{"n_head": 4, "head_dim": 64, "d_mlp": 704, "norm": "layernorm", "norm_eps": 1e-05, "qk_norm": false, "attn_scale": 0.125, "init": "normal", "init_std_down": 0.0039, "beta1": 0.93, "train_tokens": 474300000}
MLP neurons of a small language model. Each row is named by its layer, matrix (down: output weights) and neuron, and shows model dimensions 112-207. Each number is 500 + 40 x the weight over its row's rms, rounded and kept within 0 to 999. Numbers have three digits each. A neuron's up and down rows have the sign that makes its largest values positive.
After each neuron's rows, "fires before" lists the tokens most often just after its 100 highest values on Wikipedia text that the model never trained on. A number after a token or word is its count.

L5.down384:499451445564489554500492459413509591506466530475477507512468482445480482498457467513550501501457442488553451466504493523502576505489533426485473523407475485517489487560462492505547552521541434497483546528474456524555489511510508513479472522505535477485476506445532455543511516523475561468
fires before: "er" 26, "n" 22, "es" 5

L9.down166:495571475471544416392494521585480495509504489445431469471513439536539474449431463571572498520484474534447508533538494511514524519555553567489492526546469548490484544487463478534482519465545519482500394574501472443471519444495482514468512479470499527583485548540480493545559460487533513527
fires before: "s" 69

L12.down227:521471503569440482491588506445456464408493534436409516564454580520506545386494457536466533559475465546457517464461527462427495542454455518503511530520506454537509535562421444465457498533521487506459487556578439498488476544427559515578535525468522494513557492549467558548530565495554538516
fires before: "or" 32, "," 19, "ar" 5

L12.down122:485496434497510449447515500529533483503544566506456494507496518498521534505478511482573503621536497472581518525500479455520464472502502519505516543499441487471560488509436505565513469464472405502412516486538484508433459487498515514521507435521558539448460417483439550485479594465527550517
fires before: "unt" 14, "ver" 11, "la" 8, "leg" 7, "or" 7, "g" 6

L9.down405:515413472580506504435552530519421450541487496537383519539560462519535459500469525575545489507477470496502511565517482516522498462514489560524483582498598525510458458523461502505527487462383489529486551454502497452616481451553509502526552498510492497431493524492441511519570497445479525450
fires before: "|" 11, "bu" 9, "in" 9, "ence" 8, "ce" 8, "es" 6

L12.down107:504492450500539538561512501544469489523473526535544520474548465490521469524529443532482482552479552544518455455467501418546552547494477569512599456480511490472520563505413543633395491477522554525474564438507507468466508499480484452499441498572524480545426529516437514569536484468546476425
fires before: "ure" 31, "ur" 12, "ric" 6, "ron" 5, "s" 5

L13.down103:477499550501552572596481415514501478575508502505444566551530562468536474553528522478454446488523457437408485466545539477502468473513466445535487491523484489500564454513508480479515524546513507562493454478549533506515513474449506461485487470542455550536525437464434506453513526522469458530
fires before: " |" 73, "al" 11, "−" 4

L11.down641:559570452529445501473460455575497514480498550488513542576468515513510517522505441542512555508532491432465489538510515502484495519394465487529471530533506511441502456529503479522528532520492481491484444505576540473488495437539489513533471495483471549512536524469490512465418514512427534500
fires before: "," 64, " of" 6, " in" 4

L11.down436:453521487478505494473676540425512535529477567485528479503466491550493495488452509438505578460493490451470501502453550529496434496487492450481536502489479498499501450548527525545473498475461512479543510461529518489549455487539574465496487476538494475438517547412455552615464542554483504486
fires before: "ed" 13, " be" 12, "al" 9, "es" 9, "bu" 7, " have" 5

L5.down250:527473505472438456585493526599511497577506545457556551479537504503401521446474519435550515484510432484529516515458482522473570557513484523560484470489458481496570544394502470503472579485422481471463520579512547499517456538464461533583495545514500552431509452508548534471476505507489406431
fires before: "==" 29, "\n" 16, " ==" 5, "s" 4

L9.down285:514582562515479537531509535514484494484540489462537573492507491449482514493511517484519489518477486491534468576511476507499472490455517521487525530471498485573479477483440489502487476589447433598484471606456528595422445490547424426530469495536553496523525382477528489508520430528534506432
fires before: " |" 27, "\n" 13, "%" 6, " 2" 6, " 0" 6, ")" 5

L13.down29:462545552553533532530501565479489483460473419497533506520545487534445468527446487479451560495506495590523501521491405503553475504468438494479514516462482465508520485528506474510513489488478473570407500492530460411507544440518489517481420520502515560557528531473542457559561507466535501498
fires before: " |" 44, "%" 31, "." 8

L13.down180:522533499572509429478518527468481526516533467515486499413568470499500525507470505499533528457463453502551417521472497510520611425497474471449494503501546467438492523412467468551545500505495558546500536497513492534517599537518538470460431490474509542444551440549474474506509464472531491532
fires before: "t" 16, "ate" 12, "ct" 9, "ated" 8, "n" 7

L12.down492:483505539486443522483494494451501510476520545524494494588393533508503440557537565510473521470528468500488502456521524486450470488591491512492476548481419503521528546583471506466515551501477515540540475501517516487487545522423451496428412490488487450524497454571507525499580539440504506478
fires before: " by" 35, " as" 11, " to" 10, " for" 7, " in" 6, " " 4

L13.down133:572510514434474491454565507583529478517516527489531420477481504411525477477482410484562439539508550463457536460544508510555489488495497472461491501431452511511536513485511438467424514512500545460489470444469551414444531562513439464492468464517426493521516526509553541433425484495501496438
fires before: "," 100

L4.down565:587535514500463437530417471476467513555527538466524525496469454487434505467491488414467428466523549476448535451435528453598506482503526498449448501478564540567467479557456553496483509509527480529456459466546494539556545564473465497481432457477523485484574474454481453509501521511497438535
fires before: ")" 16, "C" 12, "−" 12, " (" 8, " " 7, "T" 6

L5.down261:403603532533516469547535527508502452493533569514544484479498463546523502451580452555443429556500447427499538495530470536508539609513512481445512464533477509500526528536509554472496551496538458527482534471481473496516476487483512609486448520473519512461532512489508553511505529486488548498
fires before: "-" 36, "\n" 28, "|" 5

L11.down542:509472519538515493498570476493487527475511471510510446469514524506460459541483491525533463413540488514464573443489449514512537474523443431602464524573471478487522497492405534560514517553526487579505498539469517475483499514509539424480490532527461425493425502554597486484452507504451399459
fires before: "d" 34, "s" 12, "ct" 11, "se" 5

L13.down616:481561491500527524434471528508446489468526567441546431437549422543530450540508439436472497556478444510562481528477500470510493454461486460522507509507524535514498497538531519484487497401520561578477440482547452448492551482539487464550469524474527510521504478488492508522490508537505541489
fires before: "," 18, "000" 10, "00" 8, "th" 7, "0,000" 6, "50" 5

L2.down40:502465474448518437520555521463515460535437446460510484504551558526405542506510535454596471484527532581508495563469471551543502567500498515531494514483548498533461472453421527538460572482511412476564547541513454509497515521493423461447436513508555481455536508518486517462523520525493516600
fires before: "n" 14, "fe" 10, "on" 9, "ber" 8, "ga" 8, "ttle" 6

L11.down77:507479432469447519493479583486500472493507437534437482459488515474528493489531485507461430506468536473478473445548503540453498451545516554504451522501444544529477570508465558504514486477552458525549549532522444486482444456526501567509537589530549491461453552457527509544526426531463536503
fires before: "s" 46, "it" 9, "i" 4

L13.down170:524533484500516542517555460516508474576434506423483484473453495513457453462465551537554511485480538546472475495483460522495542535472435546519486499547459495486498561510453521473492426461493409477437535482498576543405495488578541530501531549539518417528470493562505473468500480465533543557
fires before: "d" 45, "n" 13, "et" 9, "s" 5, "ed" 4

L13.down542:518477490540481502472593432529466579532495521474499520513487479535474476456541494545577404488486501503508470475439450480526476446545453489564427489494533485501523449547518559517480529561512544540518456447469481514530470614504528496550515515498534485529433487528446482492469499576484400486
fires before: "ct" 13, "ad" 11, "ch" 9, "k" 8, "o" 7, "n" 5

L9.down193:484528518483501452463502507596488362551498460444470555485483505568513477501563525497495472579470497516505444494509586519445423463436492525535498566417561431497521494495480539498506505510413534519522564513542506477488525440496507504549546472441509550378466434465472549500501486456503500512
fires before: "tion" 15, "al" 12, "ally" 12, "ation" 7, "ies" 5

L12.down119:482569509449591568418510540564461481495518522518515538504508548482498470544530506472550536471499439521542541587477530499445453469492506490469506542500503433556519506529471507489502535496473527442453448583461458490506468509515533446455518407438432529503498525527525589586501532518527457453
fires before: " –" 13, ")" 12, "–20" 11, "–19" 10, "–1" 7, "," 7

L2.down625:518518491497507523517543460446500454497451525541505457491475543469530457528540449525509523546480485530485455450510463547516529578533461522527436528467507484435528445425536425530520534497516431483543409523486473466577521517502519545469542479489469466504508429507500513452522521492496487476
fires before: "o" 19, "bu" 12, "a" 8, "os" 7, "ed" 6

L10.down212:504490470513526493555476508523469533486502464495540562489447530580487521512500462476575622482448511523529470555501477513523497530485501520489489528468481472471479518542407493554485517440494519442525472504501579591499487417471457521454498513521491555517594559539548558515453540458476522525
fires before: " (" 15, ")" 13, "il" 8, "ial" 8, "if" 8, "al" 5

L4.down627:447475532498463525471499487499527516433548513515465548450493520509529482456541511539468515555515448510535501487473491437480511482498510519541525495575446508517574417498426551466496519569550505493446509473455537564523464459497508562507464530528504463538449512520452559511468509459470492466
fires before: "," 24, "." 14, " of" 7, " that" 5

L5.down301:494503504522483524481447579510530544486502564477553547467525529468522407459531456528463547599439507478538429493476481488485550563457480489505499490425539500497462452542514510497499509526582576567557538546511536517468445466444535441517541496461502521505499464496424430527507453454469499512
fires before: " a" 25, " an" 17, " American" 8, " is" 8

L2.down297:420453515515538448459513482521445489519529510528456513480473474541580507463538509538457555510480397526511566581533454554499506490496504424511573441488495469498509591446536552495493462503471536486515530474450503571517491486519471455557516459353503503456497472535474502532428582486499481551
fires before: "\n" 46, "ist" 7, "le" 5, "s" 4

L9.down274:528506518494528532441435422488489467467497502532526436464476493472493567536545411552478479467508492510517511520473506486521505526507505480551430512497569534467512441409525514502514500557476558515473492536597426502552512530502409509546484437447468535576462463555612513463574427577588508526
fires before: "d" 22, "ce" 8, "c" 8, "ted" 7, "ar" 5

L12.down194:479571385530471456568483478519451482518559485474465493440540493547513486524515456544491484545515461527526544529543518525500553472565483507441512576483530494505518459460501542493557475476489438533459423536506451502485500510544489535500547523475535511474440420438478543492491497520457573473
fires before: "ation" 18, "ated" 10, "h" 8, "ative" 5, "ers" 5, "ate" 5

L13.down58:522572515515454444467557506464465469444581555489509466479522442529453450461517514375459527510488578501530484483454575459503454540454483436516485505481486532455531465508473520506504499413465528456464504532539464484500494525496525471490520514549434553515481529533545507455468544505436454498
fires before: "i" 13, "ial" 12, "ion" 9, "ive" 8, "e" 5, "ly" 4

L12.down259:518537553476467439443544372559459431543529500544455511540503480497583459530508500454425483560468467486515501552469510485451585467453504508525504541486530476488482470518503491453439576490471518457530569530507467439485411402445506456514555452459463538471454464520578502521549478502504516536
fires before: " a" 29, " an" 17, "el" 4

L13.down547:522546509487555483509493576511493455523468546538506501588440483589453502507445542451465483601584486509481440535458511491467443586627461455465557455503566548536492496516504539523539469421465447542404574459486530409495481503467469465452457488450505510470450472515531485496473502504543555566
fires before: " by" 48, " in" 7, " from" 6, " " 5, " to" 4

L13.down455:511493505482508484491501443539549476417492566434457448506539542529463503527511470480564503494474523480503504479534448520439477450511537474462520544487525496469485496507529570475473397553551537499501505523506537453607569504518446484481490518473522478533478495436570489423534490516477531441
fires before: " M" 16, " U" 13, " D" 13, " R" 11, " S" 7

L12.down58:527499522488517534517548488505539474562530539482418564477497531483463583515482440471528538549496470517435491502518503534505436437446484477446530440522537467519506525458466481524541471457567488417524503520463477469484573498459527567450511505548452447588506485516456539476537451495517484488
fires before: "u" 18, "ute" 17, "tion" 10, "on" 6, "or" 6

L13.down286:520542527501499506466491554442498431538493507461490452496554538471471592525441509423542453542462444472537544483475474565496414522527490520563545513490516495516535491445453507531474549533495450561504542556470507511405461581497506573468512502455475502519455447519419453478515528497517504508
fires before: "age" 24, "th" 9, "n" 7, "ci" 5, "ic" 5, "ate" 5

L12.down653:531510525493591525561562543465528514473468478505497509494579492543543496469499450508466528467515515471537493510493478517423428526542452484543502442497473566529540562414498457435479520488505475461556469455455493486469515452542511517486523490544547461561575400543465519518501497513407479546
fires before: "ct" 17, "mp" 13, "ch" 11, "le" 10

L7.down612:447470461507520480541546505497524437505423468506454411579456527499470548452482472461511544410485516492507503530485525485530476567539505492503472549507489578509516521445486526466513487533569543484471487549495505454497514465538548448508431517527487510525451534573538551492475520472514457598
fires before: "ct" 14, "in" 10, "mp" 9, "ad" 7, "am" 5, "le" 5

L13.down615:501511467527520472526438470523459492489445478419454531568512517508559492476512486580454392506512509527542494506425538511504483531465494497536459556434546479485525501463487512429557504583512531517521466387478459492458589538461486537506511535455531521570531453461528479501521509513448477533
fires before: "ce" 19, "ci" 15, "t" 8, "n" 5, "u" 5

L10.down179:487519500547514554482583575516451523502493547465415491552514557529444542466458506549528494508463437468555491485453558485472488488527511516491435516516446373511460451511484528450441473480471477467517432535450517457429481460572519538493499554532461580470517525487503486480494517462487484528
fires before: ")" 29, "," 17, ")," 6, "." 5, " W" 5, "–19" 4

L4.down477:476502434468474445493574520456505577525488427558489454543467489495433469438483539449534494485529490465482441500447479514509479548484560425527519560468542578500538521466512485527473467420610440479522468450493547496519497479525499459456526529483452447505448502447476487479522484440418472490
fires before: "x" 16, "a" 9, "n" 8, "et" 6, "ction" 6, "ment" 5

L11.down518:554543536472572500475552446475530471473520509518511528447575447550486515433474456568485572483468536499494457527484513498484518518500525509454507466530478456456546497507568492436429615526535524408600504483429433523511530514520486463471541519492524531518445454525470504507446495478558465521
fires before: " |" 25, ")" 10, " January" 7, " March" 6, " August" 5

L13.down471:430494496478570506512480557563481501480457491456607556490497496518480468509455541510524464566551489497382513471503568543502573467506553463532540479541548469509440501479507428352469438559502457457477539513519535522490526571512469459517521474563462404507529479535508417532541561531516431549
fires before: " to" 19, "ed" 14, "ly" 12, " " 6, ")" 5, "ive" 4

L5.down230:498488465533502510435525539560508513409444542464536456471460505529489458488473536469514561478456494493459514493466489546533503538431531488488486484541488581518470547557501514502555527593559485561459456520514455512471536467501442586525490496480501473476503456513489453515575534498570458477
fires before: "\n" 27, " mi" 8, "---|---|---|---|" 8, "on" 5, "ing" 4

L9.down612:463495529542515527473423530490480537496515572521538531512516514487503486431595508509509601517461510466490447448487544506524487551524514510495405469490511534522495502529468453484500495475528380482458505493524495543548535466583477485462526465461577449496512486528481530523520490460477497519
fires before: "\n" 96

L13.down281:514543521489488465515563500463406565464513472507510445422525526506546545594472517509478509565519514638465472525525554466526476466505458421464458504496516476528553502450521507565565488444539529484533480549526451490535536550487481531491526523473462504528503518567498472565478514492453508504
fires before: " to" 48, " with" 13, "ed" 4

L5.down148:453568539485537484435479474439516461521552506506439491492531516537540427581518599459539487586566531539467541505511493497516484497460437528549503536581470495429477399567539481513545529478538540510427558462489503549428497474449450526487577443497544559422463461540523524554542490558535563534
fires before: "ist" 17, "al" 12, "ated" 7, "ute" 6, "e" 6, "im" 5

L12.down296:515377508469511478473491503577459525466456465507437546501487462452514463587499596550523521515570501558527524517526454505530500534489411493527503467538517544460570479584462468486526496465480518484504569462555544526498484553461489530542466510484476473473530476486523581498563543504448535495
fires before: "un" 21, "ed" 18, "il" 12, "ic" 5, "ut" 4

L12.down369:516495431528544498513485515492451483593524488389569442519555450563520454481518462493514479467482499582542486472526573504526501548528503506480520554480539459477432511448508566498475540463536492555560492516479541467502561495465468529518524460442457507509508473474545487491483459463513499545
fires before: " (" 24, ")" 14, " 19" 11, " is" 7, " 18" 6

L11.down376:457576566472537417441514576472524496509537455481520556525527515506508513494429554543469504506552474525458511562460537520467478507499501505508493435482397487532499449503479528553515440511428521455521469464475525569496535500502511540466404484460522476569522571499571514423466452449509509541
fires before: "N" 20, "in" 9, "h" 8, "ish" 8, "y" 5, "." 4

L12.down693:443558485471534472400548436480536571549485501504465530483494432514487512605480524442520478499470496509512480462523493508487452500471484540519512411460476498544511494496522425533513513592533459566443571496498527503487459473434459440511548478503494486510492544466602534461525522454492448542
fires before: " (" 19, ")" 14, " (1" 7, "m" 5, "g" 5, "\n" 5

L12.down96:485528451577464497466532535514574449442431493500465597481514525464484506477511533620507482465546452446464530513526451458541534561478516496414476535548497470470469520515540518470455505500499492501417509548465507585487494441487446500523475530539430518534519569524499578467434470506449461533
fires before: "s" 23, " of" 20, "ing" 5, "ship" 4

L13.down439:478413489477386499481486478493601588508548550474504542457494478455501478490528538495472527544575524467493423510505491555440439481507517452472582520475488529460494541459572513515440375527457542504457473529504522570517496449484424457467476452467510527469539585435514581551555552557525569441
fires before: "s" 40, "a" 10, "S" 6, "an" 6, "o" 5

L9.down558:505525501502495521424466483513469485546512485445488500436532516485521481538510503513499564520471446496512552470501478527524449518443574466482538571531491519454428457590517531494535453480527494464504448600425539491480436456489483444482466476583428466505472544486553460520505454481492396532
fires before: "s" 36, "ed" 6, " |" 6, "N" 5, "ric" 4, "ers" 4

L2.down169:522486548521413498505477567564478443462486487513535522524539482504505472584507498447525561494524523477522556466458464447432543459438487505536547465508513464502529508504517477479485535543511554443527512415521551512437511515439493490510532580493579459578533527537533491448581546455511478438
fires before: "s" 65

L11.down414:529438497556458538521469485406550407547436542589452539542558507486570499479468514560491529510446508417473477550518530483487420508514544533540481493494472498512541499471459483470532463518500515581526471506534480500448469426491535498496527503514448536513535543485510481450465473469469505500
fires before: "ish" 13, "al" 11, "ce" 10, "ia" 10, "n" 7, "land" 5

L13.down684:524539473413440516549544506500480429503490511489519501479481537481469539543535565529537505499533517501431465434547483459470483561486539466481430558533416446541466626543544531517487600496487576489534528567502522510499540513468538515466474511474541546521553489525511527476494490468492488495
fires before: " " 56, "ri" 4